Weights of a small GPT-style language model, trained from scratch on English Wikipedia: MLP 1536 SwiGLU, untied embeddings.
MLP neurons of a small language model. Each row is named by its layer, matrix (gate and up: input weights; down: output weights) and neuron, and shows model dimensions 32-127. Each number is 128 + 24 x the weight over its row's rms, rounded and kept within 0 to 255. A neuron's up and down rows have the sign that makes its largest values positive.
A block is one neuron, or neurons of one layer that tend to fire together. After each block is what it responds to, as a language model described it from the Wikipedia text at the highest values.

L3.gate849 [137  98 130 146 107 126 158 141 169 120 113 125 143 185 131 101 101 109 153 118 161 118 157 146 126 131 139 133 126 128 113 114 122  94  97 133 147 107 143 150 134 133  86  99 136 152 130 136 125 129 138  92 107 195 106 133 111 117 125 168  92 163 158 124 143 133 126  84 125 102 132 143 114 127  93 120 118 130 150 152 119 131 142 143 156 110 124 100 108 129 114 137 131 125 136 131]
L3.up849 [135 129  76 134 133 114  99 158 125 116 121 115 120  90 126 123 104  94 139 134 160 122 139 143 134 140 141 132 163  99 121 163 151 159  76 101 123 119 108 110 120 141 154 143 114 145 107 160 107 129 154 124 125 128 121 142 151 107 152 152 114 103 128 120 132  77 128 163 145 142 122 142 136  93 122 111 133 191 137 112  81 124  99 164 135 149 174 101 110 108  82 144 143 166 110 148]
L3.down849 [ 70 114  95 122 117 106 141 100 155  99 137 147 137 127 108 146 131 149 104  89 165 105 103 162 133 144  83 136 100 138 129 137 165 131 154 121 127 161 163 103 125 121 115 134 127 107 174 111 111 169 148 134 127 166 120 130 155 127 125 118 127 116 114 105 167  86 155 134  90 175  99 113 162 185 148 135 130 134  94 150 119 131 117  84 152  98 104 127 118 134 132 124 113 147 105 117]
Description: Line breaks ending rows. Newline tokens closing a markdown table row or separator row, before the next row begins; also paragraph breaks after a sentence ends.

L4.gate23 [129 150 156 131 170  99 128 135 122 113  98 119 169 134 141 139 147  76 100 113 120 110 103 147 106 138  81 104  69 123 126 103 130 165  94 155 113 134 174 146 134 117 104 173 112 126 101 120 103 147 110 131 137 167 146 148  92 152 148 120 120 122 154 126 138 140 135 103 115  74  89 119 130 148 121 112 136 102 155  91 109 127 175 118 188 103 123 128 141 158 126 143 130 134 116 148]
L4.up23 [146 147 113 114 132 126 116 121 164 103  92 141 152 145 124 175 106 164 156 115 152 106 178 147 141 155 119  90  97  96  97  96 137  88 129 143 117 158 119 132 155 159 126 126 123 123 133 115 130 131 120 125 129 136 103 157 162 144 150 157 155 157 133  80 134 150  90  92 133 101 116 134 134  98 154 127 162 140  63 149  95 150 108 127 110 152  98  90 132 104 115 153 165 173 122 127]
L4.down23 [145 118 109 142 170 122 155 121 118 110 136 136 127 125 124 148 151 138  94 151 113 113 103 136 162 111 118 114  98 113  99 149  96 138 151 138  89 125 122 125 109 151 110 131 130 137 105  90 111 149 135 167 111 121 128 126 105 161 101 156  95 122  93 101 159 177  97 152 143 147 138  96 177 139 133 117 132 122 157 124 146 135 132 113  92  69 149  97 160 110 114  95 155 145 160 178]
L4.gate228 [132 185 132 127 115 113 101  92 139 177  95 137 132 172  77  99 108 120 150 131 167 110  90 105 144 111 101 122 126 143 133 138 137 109 163 121 136 108 131 137 121 147 164 122 135 156 129 121 107 123 168 114 101 117  96 118 126 124  90 145 144 102  70 118 110 115 159 144 125 149 155 144  91 130  83 132 192  85 122 109 117 110 118 117 157 102 123 140 159 131 111 165 108 128 115 178]
L4.up228 [123 118 153 115 128 121 147 136 123 123 144 131 107  73 146 183 148 130  83 126  97 129 126  82 146 114 164  87 141 124 113 121 196 116 114 123 139 155 125 144 152 116 138  92 133 146 147  95 140 130 135 105  88  92 124  79 146 131 147 148 100 138 125 144 144 133 148 157 122 134 112 126 172 141 121 132 131 157 153 111 135  91  98 109 139 123 128  92 119 129 111 152 126  98 126  80]
L4.down228 [128 116 177 132 108  81  97  84 156 150 104 152 165 111 127 141 145 170 126 113 128 155 140 136  94 160 150 109 139 136 121 131 145 161  71 130 122 157 164  96 139 163 165 103 174 132 117 161 120 147 123 122 119 147 129 120 136 125 120 120 120 115 136 109  91 144  96 117 151 150 125  65  75 139 144 154 137 135 127  64 102 114 135 146 180 165 106 119 133 149 124 102 177 135 102 100]
L4.gate387 [150 164 143 110 122 134 175 127 128 121 156 131 137 185 132 120 141 130 147 160 123 110 113 116 145 103 148  88 171 130 101 140 127 123  90 100  92  75 126 143 103 128 133 153 131 150 150  66 115 129 130 158 150 146 197  78 124  73 101  94 115 149 129 128 139 108 132 150 147 161 121 173 135 150 193 135 107 118 130 131 107 111 142 135 137 107 130 148  89 176 126 122 132 141 113 119]
L4.up387 [137 154 144 113 125 117 135 160 149 140 113 169 121 146 140 179 144 111 125 124  99 113 126  96 127  91 121 104 169 127  91 158 130 108 148 175 123 122 141 147 139  86 164 106 118 148 131 147 145 169 120 181  80 160 100 108 126 155  89 109 113 116  88 109 135 157 134 116 164 174  95 164  86 115 178 114 120 138  73 113 169 124 118 174 170 145  89 136 137 129 111 137 124 148 126 142]
L4.down387 [135 166 117 157 106 103 120 120 133 125 120 113 138 125 112 100 156  76 131 119  89 152 154 118 104 144 110 147 122 134 120  92 125 119 126 153  94 174 120 115 123 114 109 109  97  95 121 127 145 118 134 123 138 133 136  85 122 145 110 125 152 135 118 133 159  84 145 136 167 128 102 151 102  96 126 104  89 144 117 127 109 158 162 141 118 163 109  75 179 136 131 170 140 126 105 136]
L4.gate1130 [156 128 159 125  74 152 102 127  77 123 134 139 134 136 163 113 150 128 165 130 125 122 101 160 129 140 137 102 108 104 118 121 108 124 140 100 133 109 148  94 147 134 121 138 147 110 114 119 140 133  76  96 119 169 106 153 142 146 115 125 125 131 130 101 156 139 135  97 101 171 134 123 117 123 142 115 131 116 128  89  81 120 136 196 165 130  72 134 120 123 113 109 148 212  83 109]
L4.up1130 [ 85 166  97 141 105  86 124 141 117 131 171  81  95 116 144 144 133 155 130  85  97 120 105 127 130 147 109 141  95  74 130 155 138 123 167 149 144  90 189 121  84 122 101 155  88  95 155 128  90  85 134 131 152 102 128 125 117 141 169 116 145 128 160 117 104 163 143 119 131 144 160 139 131 191 101 118 130 148 115 157 118 112 111 120 118 124 107  75  80 132  91 165 103  94 119 111]
L4.down1130 [128 101 129 105 132 145 147  81  85 142 149 132 141 107 134 187 168 114 114 155 140  98 106 127 113 116 144 129 123 128 146 148 135 118  96 109 136 141 131 122  95 105 167  91 150 137 160 128 150 147 140 150 134 131 136 151 105 148 118 143 151 111 178 149 158 144 141 122 146  81 117 110 138 110 100 100 153 110 172 160 131 160  88  95  87  79 141 147 141  72 160 133 134 115 135 131]
Description: Date phrase months. Month names inside dates, mostly after "in" or a day number ("in August 1927", "on 21 March"), and the comma after an opening year ("In 1996,").

L2.gate339 [129 111 118 151 128 131 106  93 129 132 106 132 135 136 118 138 104 138 144 140 143 122 104 131 138 132 123  90 124 149 127 135  83 138 124 145 136 137 134 127 124 154 161 159  90 145 139  85 100 156 161 109 139 122 154  90 139  78  86  92 152 144 115 139 107 121 127 175 118 113 103 131 167 113 169 118 101 130 112 101 141 151 134 137  81 177 154 155 151 145  93 166 120 139 132 113]
L2.up339 [103 158 146 100 142 163 100 145 113 105 142 118 126 136 122 124 141 157 120 112 123 107 106 147 141 180 108 101 102 141 145 109 143 125  99 119 136 138 190 130 150 169 144 169 142 150 110  69 107 168 142  94 120 105 122 159  95 138  58 100 132 190 129 174 127 110 117 128 158 149 129 130 139 112 139 111 140 172 149  66 121 141 142 121 169 104 138 143 120 139 104 164 129 137 149 101]
L2.down339 [ 96 153 148 100 106 156 114 166 162 134  97  90 114 151  95 134 119  86 138 124 153 101 151 156 108 148 111 114 128 144 109  94  95 137 129 120 128 105 127 146 189 135 139 153 135 110 110 129 114 150 194 164 127 121 104 150 137 112 134 100 155 149 178 109 125 125 138 145 123 142 121 116 194 146 177 156 138  91 117 100  85 170 143 142 144 136  80 133 110 161 163 119  97 126 108 105]
L2.gate367 [137  91 176 109  93 129 132 121 119 136 143 133 109 105 121 107 176  96 117 152 154 112 116 127 136 139 127 157 118  87 124 171 118  83 114 129 168  98 139 111 128 115 132 160 121 106 104 155 163 138 105 122 147 146 137 151 108 116 120  91 129 118 112 113 145 156 142 148  98 135 110  79 154 120 136 123 121 129 129 110 112  81 149 141 110 143 127 150 119 113 122 129 129 104 123 131]
L2.up367 [134  76 126 124 112 138 126 129 134 161 109 125 156 146 114 120 157 102 167 125 114 147 168 100 129 128 116 144 160  76 139 190 110 106 135 119 122 152 131 127 117 134 138 183 148 115  79 102 146 142 158 118 153 110 111 171 115 133 126 113 155 136 140 108 147 144 154 133 126 114 155  76 177 130 136  85 112 108 119 135 135 133 113 130 120 164 130 121 152  82 125 136 124 123 129 104]
L2.down367 [122 130 159 120 128  79 124 118 106  84 163 126 120  89 143  67 137 143 113 132 151 127 123 118 122  99 101 115 144 117 142 150 125 146 165 113 126 166 179 109 156 103 104 167 131 113 143 108 138 131 118 167 115 128 122 137 126 135 126 132 131 159 135 116 114 130 101 106 135 116 133  97 164 147 143 139 147 103 111  62 182 106 135 150 135 133 145 115 116 116 143 125 149 160 132  87]
L2.gate779 [167 127 165 112 138 198 149 141 122 174 101 148 125  71 114 122  93 139 140  56 139 132 112 137 130 118 152 117 101 134 136 140 112 107 135 136 149  87 141 129 165 132 102 125 130  67 155  99 179 145 132 137 131 113 199 126  94 109 149  63 166 153 118 142 122 171 134 134 168  98 126 127 131 134 181  89 147 113 100 152 143 184 165 145 117 146 105 101 132 108 140 154 121 137 108 125]
L2.up779 [ 76 163 161 160 140 165 109 117  95 120  91 132 139 132 123 107 138 101 100 105 130 129 126 129 152 120 141 129 133  91 145  97  84 142 127 128 150 106 151 122 104 153 132 114 105 128 142 103  75 169 137 117 142 108 155 146 138 101  94  93 170 120 126 112 165  78 143 132  92 134 152 123 128 178 100 100 122 156  94  91  96 116 116 181 121  90 130 113 130 123 126 108 124 119 125 120]
L2.down779 [130  90 143 161 124 131 180 128 112 119 148  63 140 140 112 138 101 159 145 133  79 128 146 105 108 137 113 129 124 156 130 161 138 101  91 144 109 177 135 100 120 140 120  82 114 152 120 152  90 121  95  79 158  99 163 144  85 118 163 124 146 123 108 123 128 125 154 125  77 128  89 117 121 115 122 164 113 142 137 130 133 144 120 104 130 132  99 131  81 117 128 104 124 146 145  80]
L2.gate1053 [134  94 141 105 117 113 135  88  83 147 141 131 148 118 146 168 157 138 108 146 179 168 138 111 117 147 137  92 187 115 102 125 125 108 121 126 109 139 130 150 131 114 147 125  56 124 111 164 166 158 167  56  96  84 183 127 126 107 106 150 114 100 125 123 151 157 131 138 125 138 159  99 151 139 159 137  95 182  89 111 113 125 117  82  66 146 134 119  86 136 124 103 132 140 157 103]
L2.up1053 [133 104 113 134  90 123 126 106  81 134 116 105 167 135 125 157 144 168  84 111 184 149 112  95  90 168 100 148 165  93 127 127  99 117 126 105 107 162 139 145 143 124 136 122  98 108 127 137 135 174 120 108  67  88 154 161  94 149 130 123 129 136 105 104 132 149 123 145 150 143 131  91 125 175 154 164 106 144 121 102 117 166  91 157 115 123 121 146 109 188 138 156 144 101 162  97]
L2.down1053 [126 109 156 109 124  87 144 121 146 130 104 138 133  97 154 159 153 115 118 138 174 103 165 122 132 107 161 136 155  92 148  86 115 147 130 117  90 149 147 153 172 109 127 133  64 120 133 104 143 126 168 102 124 130 132 141 160 129 181 152 114 123 116 123 114 120 120 104 100 155 122 130 150 139 105 211 129 126 143 158 147 168 143 164 118 107  87 158 106 115 150  91  99 141 129 128]
Description: Month names in dates. Month names, and words like late or of, just before a day or year number in dates, such as On April 14, in August 2012, late 1980s.

L4.gate224 [129 126 142 120 120 128 110 190 143 124 112 136  94 171 118 155 129 110 146 125 140 114 115 111 136 120 141 166 162 115  88 135 125 103 112 121 140 162 115 149 148 109 188 132 106  87  99 105 112 129 146 125 110 106 100 124 116 117 133 144 121 127 111 172 110 109  97 131 129 119 143 135 145 141 141  92 162 128 123 105 106 149 152 122 139 138 114 142  92 163 149 118 143  88 102 142]
L4.up224 [ 97 148 127 138 117 115 138 108 153 141 118 131 123 132 124 162 110 123 142 121 119 197 134 164 121 125 126 107 134 130 154 119 115  98 134 103 133 149 156 152 103 127 134 130  95 136 133  89 146 117 122 160 117  95 147 164 143 135 191 122  93 100 155 111 152 142 162 141 104 155 139  98 114 135 154 111 158 118 108 169 138 134  97 145 150 111  91 153 111 150 140 172 126 124 125 122]
L4.down224 [ 92 119 114 147 113 131 161  74 124 107  89  86 111 127 148 140  56  83 115 121 127 135 122 116 118 123 145 126  94 133 113 133 141  79 138 136  99 115 120 149 157 110 131 110 144 106 109 160 116 147 117 155  87 120  92 114 158  97 155 106 112 132 108 143 137 169 125 122 111 163  89 174 130 129  98 128 132 108 102 217 130 154 120 175 147 100 118  77 114 138 103 139 132 123 138 133]
L4.gate887 [177 177 140 159 142 105 113  85 123  97 147 145 111 155 123 141 123 113 160 160 139 111 126 162 151 134 115  87 121 102  99 122 128 123 141 133 153 159 123  93  94 102 135 144 121 138 154 135 113 125 138  97 149 128  96  80 100 114  93 106 129 124 114 129 124 155 185 108 104 128 155 118 102 115 126 128 142 119 100 151 108 115 138 133 112 103 100 109 138 114 112 128 127 130  77 151]
L4.up887 [175 138 106 140 140  92 120 147 141  99 103 118 152 109 187 130 135 142 121 113 103 128 108 120 142 164 115 145 120 151 118 137 158 172 161 164 148 106 160 126 133 117 146  90 103 174 109 121 151 136 145 156 155 141  85 113 107 138 158 114 109 120 117 159 137 161 170 141 106 122 116 147  89 120 115  93 131 103 157 136 128 116 120 154 130  88 125 108 120 123 144 148 133 126  91  85]
L4.down887 [ 92 135 131 136 111 141 161 102  96 141  92 165 130 169  93  91 132 119 136  79 146 168 110 135 110  86  96 151  96 150 137 115 137 155  97 119 145 127 114 173 106 128 109 145 116 112 127 109 137 118 151 128 127 176 107 136 143 133  93 113 148 117  85 152 120 138 141 113 156 179 131 153 125 143 138  98 106 120 115 123 124 131  95 129 127 127 171 158 141 140 128 131 134 127  86 114]
L4.gate962 [182 114 111 139 133 122 153 170 112 103 120 123 150 127 138 113 152 165 106 134 125 114 139 150 123 144 149 171 154 177 139 122 152 181 108 131  65  97 127 171 135 150 127 161 176 136 144 155 124 105 125 106 151 121 137  84 157 174 153 124 127  86 139 117 152  88 122 136 148 183 150 153 117 158 114 123 139 195  94 121 172 157  97 140 137 166 105 125 150 132 151 132  75 159 123 128]
L4.up962 [127 132 111  67 101 112 130 147 139 107 142  76 127 171 134 116 135 119 106 143 158 131 135  83 148 122 122 172 190 157 127 123 152 149 134 116 117 138 110 149 151 143 156 141 131 135 166 150 132 150 137 117 129 151 117 125 157 111 171 164 146  45 116  70 149  90 116 126 140 165 147 155 106 107  92 107 118 166 118 134 152 152  93  96 128 178 127 106 130  85 164 140  75 128 117 135]
L4.down962 [160 113 103  99 114 127 131 130 158  86 101 158 169 138 177 149 133 152 143  82 124 130 133 124 123 137 125 149 138 138 135 114 149 120 104 122 117 100 122 134 126 109 131 137 126 133 133 161 146 117 122 128 145 128 147 139 111 118 143 108 142 134 133 123 116 112 145 117 108 159 137 153 163 137 119 145  83 128 103 175 147 138 120 156 137 152 129 151 126 136 114 155 157 136  88 102]
L4.gate1296 [113 116 138  77 147 124 146 141 146 109 149 123 104 103 134 146 135 172 148  96 117 120 148 149 151 133 148  89 133 101 129  82 106 113 155 180 106 168 135  99 131  92 156 104 146 122 131 148 142 163 117 150 181 131 160 111  87  88 128 137  77 155  97 124 113 157 132 135 163 115 116 132 114 145 121 109 137 123 102 132 123 129 134 155 138 148 120 111 145 114 113 103 106  99 123  81]
L4.up1296 [126 129 159  80  94 117 149 119 132 104 145 148 108  95 133 106 135 150 129 128 124 127 118 125 144 137 160 141 147  98 119 108 138 123 152 135 103 108 102 123  95 126 170  76 157 123 193 148 157 131 143 109 125 144 103  73 106  97 123 108 126 143  77 115 103 122 106 132 140 172 161 100  91 138  90 117 152 148 144 116 130 166 136 100 122 135 120 190 122 133 122 110 143 102 101 134]
L4.down1296 [159 156 151 110 152 134 131 127 178 148  99  95 108 160 153 159 134 157 131 111 105 112 111 177 164 126 127 112 144 123 110  81 122 134 101 158 103 129 127 129 173 141  61 111 105 139 125  50 114 162 157 158  94 154  72 140 133 103 117 146 133 114 165 124 135 124 108 148 124  91 106 152 115  86 165 105 161 125 129 110 153 153 101 117 178 189 116  86 122 145 122 170 109 159  92  89]
Description: Paragraph-break double newline. Double line breaks ending a paragraph, list or table in Wikipedia articles, usually after a sentence-final period and before a new paragraph or == heading.

L2.gate474 [154 149 113 112 118 148 145 126 124 134 121 153 159 152 118 146  76 161 104  84 158 178 110 128 114 142 134 106 136  99 145 137 131 157 120 122 115 149 117 115  95  96 158 122 144 131 121 127 133 129 108 113 102 128 111 160 184 124 152 125 116 128 124  95 180 164  96 135  71 176 101 128 123 155 125 182 107 136 158 124  96 137  93 130 120 151 104 170 128 104 105 108 135 155 104 128]
L2.up474 [179 109 132 134 107 127 132 118 136  95 153 138 110 124 138 131  97 156 100  99 139 135 106 130 148 162 141 123 160 104 147 142 123 116 136 132 116 169 144 109 114 116 150 138 124 122 122 117 133 107 127  77 107 107 130  96 137  75 127 111 153 145 156 117 111 151 119 136 139 129 131 139 119 207 158 135 114 150 136 121 119 138  98 124 139 130  90 203 126  84 167 146 154 160 143 156]
L2.down474 [181 117 107  70 121 117 142 118 144 110  74 107 148 175 173 166 156 168 134  44 135  99 154 140 140 135 116 118 140 145 137 123 159 163 135 105 121 124 126 143 128 113 141 108 130 123 142 131 149 114 151 152 160 144 129 157  92 141 158 137 162 141  96 138 128 112 132 116 116 138  84 104 146  92 133 176 132 131 143 114 138 133 101 135  92 128 100 153 127 134 162 144 132 136  94 156]
L2.gate561 [196 117 110 102 115 126 162 178 125 125 123 123 164 134 110 119 161 133 116 116 168  91 148 145 107 129 114 163 121 116 149 109 142 123 112 119 171  92 127 154 123  98 119 154 157 141 151  98 146 133 115  92 112 160 150 136 112 169 150 139  66 130 129 111 171  98 158  92 105 184 112 123 122 132 120 139 167 120 144 143 162 130 103 123 176 142 135 165 107 127 113 119 135 118 143 149]
L2.up561 [185 133 113 134 117 128 142 117 150 101 147 136 146 112 113 124 118 142 144 160 131 157 177 130 102 178 142 139 152 112 108 140 156  77  98 170 130 121 124 124 120 118 144 150 151 120 183 100 113 152 150 161 167 109 101 100 105 178 154 141 114 114 119 117 194 117  99 120 145 112 142 135  85 157 111 114 131 145 117 132 128 100 132 124 116 161 140 157 101  92 109  88 141 140 134 125]
L2.down561 [100 128 103 117  88 145 125 138 144 129 119 123 162 102 161 155 160 166 115  97 130 148 135 114 134 142  94 108 130 141 115 124 108 117 135 106 136 171 117 157 150 117 128 108 160 146 155 112 122 122 159 143 120 159  84 156 140  83 143 154 166 115 133 140 138 107 118 135 158 105 127 159 124 147  91 139 142 129 124 166 144 171 118 119 153 122 139 108 121 122 134 141 119 126 153 130]
L2.gate945 [153 145  73 103 131 147 104 140 117 101 132 129 106 157 159 147  63 120 115 117 134 123 134  97 150 105 133 120 108 138  90 136 143 115 172  84 101 135 122 122 100 113 133 102 151 154 126 158  59 146 112 162 147 114 153 134 135  70 133  90  87  94  95 112 128 152 161 118 132 112  74 143 138 113 140 141 151 127 146 162 123 156 127 135 113 152 149 105 119 109 112 138 152 146  92 105]
L2.up945 [ 84 120 129  80 106 145  70 113 150 134 149 123 176 152 135 137 113 111  96 118 141 124  99  56 102 122 126 129 128  96 133 104 137 140 137 168 122 109 152  86 124  99 167 138 129 121 109 147 124 156 113 149 120 162 151 146 119 121  92 142 137 138 102 121 157 179 125 120 140 139 143 114 128 186 146 162 125 143 136 143 157  84  88  75 143  80 118 140 128 121 167 132 109 116 127 195]
L2.down945 [130 143  97  95 107 163 103 132 116 127 137 174 152 164 128  98 139 161 101  94 123 134 149 176 166 115 142 119 127 145 140  97 141 120 130  97 119 152 133 176 140 167 106  93 124 137 166  95 118 167 138  48 111 130 108 116 144 101 116 108 125  88 125 155 113 158 141 170 125 146 141 130 156 114 119 106  95 154 102 170 118 180 125 137 138 139 133 157 145 113 125 154 145 180 108 134]
L2.gate1421 [164  98 109 146 147 126 120 151 139 146 134 147 143  98 146 170 110 143 108 144 127  89 122 121  97 116 121 141 104 110 178 146 146 107 110 122 106 119 111  97 131 118 129 107  65 108 131 133 113 103 132 114 119 128 124 155 158 160 147 127 102 132 158 158 177 140 141 176 139 122 116 149 122 154 130 155 120 148 165  93 129 157 121 114 108 116 148 160 118 147  95 146 114 157 126 110]
L2.up1421 [159  99 154 156 113 123 122 167 135 112 120 110 141 126 133 123 142 119 170 105 152 115  94  93 130 115 159 132 122 131 146 117 168  72 126 114  71 104 127 128 168 135 167 147 110 153 151 136 105 123  95 132 215  93 152 109 149 168 161 128 140 154 101 110 114 118 116 136 134 116 109 132 160 142 189 107  84 194 136  76 103 136 126 143 102  85 122 156 138  89 123 117 168 113 132 142]
L2.down1421 [118  77 126  87 101 131 148 112 148 113 110  85 120 117  95 161 127 114 151 126 115 127 139 136  85 153 145 149 147  98 139 181 120 105 148 117  49 130 114 137 138 111 156 132 133 123 140  75 147 110 148 104 158 125 124 110 144 161 144 137 120 122 153 140 104  90 126 147 143 154 123 123 131 125  80 118 121 124  84 135 142 111 161  94 130 129 151 112 104 131 172 107 125 122 124 105]
Description: Paragraph-ending breaks. Fires on the double line break (and sometimes the space) right after a sentence-final period that closes a Wikipedia paragraph, before a new paragraph or == section heading ==.

L3.gate1532 [136 154  98 106 116 153 133 142 115 149 126 122 149 152 120 135 122 131 143 106 117 145 135 128 125  96  81 127  98 126 114 114 157 113 126 104 122 162 151 151  97 172 121 128 127 136 173  97 120 133 114 109 118 149 133 129 145 145 118 186 124 157 110 127 141 140 118 104 131  98 101 106  97 108 140 135 169 141 111 108 148 175 133 123 156 134 123  99 162 136 142 184 138 101 160 132]
L3.up1532 [127 129 155 114 126 111 138 137 115  87 122 101 119 153  99 137 102 145 147 148 118 139 115 157 134  80 129 189 164 113 144 100 106 125 166 103 136 136 129 103 125  76 165  98 129 138 167 105 111 178 147 124 127 153 153 144 114 127  87 113 142 119 142 127 161  93 128 101 113 138 140 119 186 128 124 137 100  97 156 118 109  90  92 172 135 145 149 112 178 140  81 107 161 122 129 104]
L3.down1532 [152 132 158 166 120 109 111 139 129 136 166 121 134 176 185 105  78 155 146 145 125 122 130 102  81 105 134  71  79 127 105 115 122  97 138 111 117 165 115 131 104 121 127 109  94 141 118 142  84 113 102 122 131 161 139 104 140 113  69 132  84 118 151 150 125 102 119 110 113 147 131 123 114 125  88  91 138 130 141  84  75  99 159 145 148 131 125 149 122 115 136  80 132 169 127 177]
Description: Date tokens before year. Month names, day-comma, or partial year digits in dates, where a year comes next, e.g. "In February 2008", "March 22, 2019", "in 1601"; also table separators and score dashes before a number.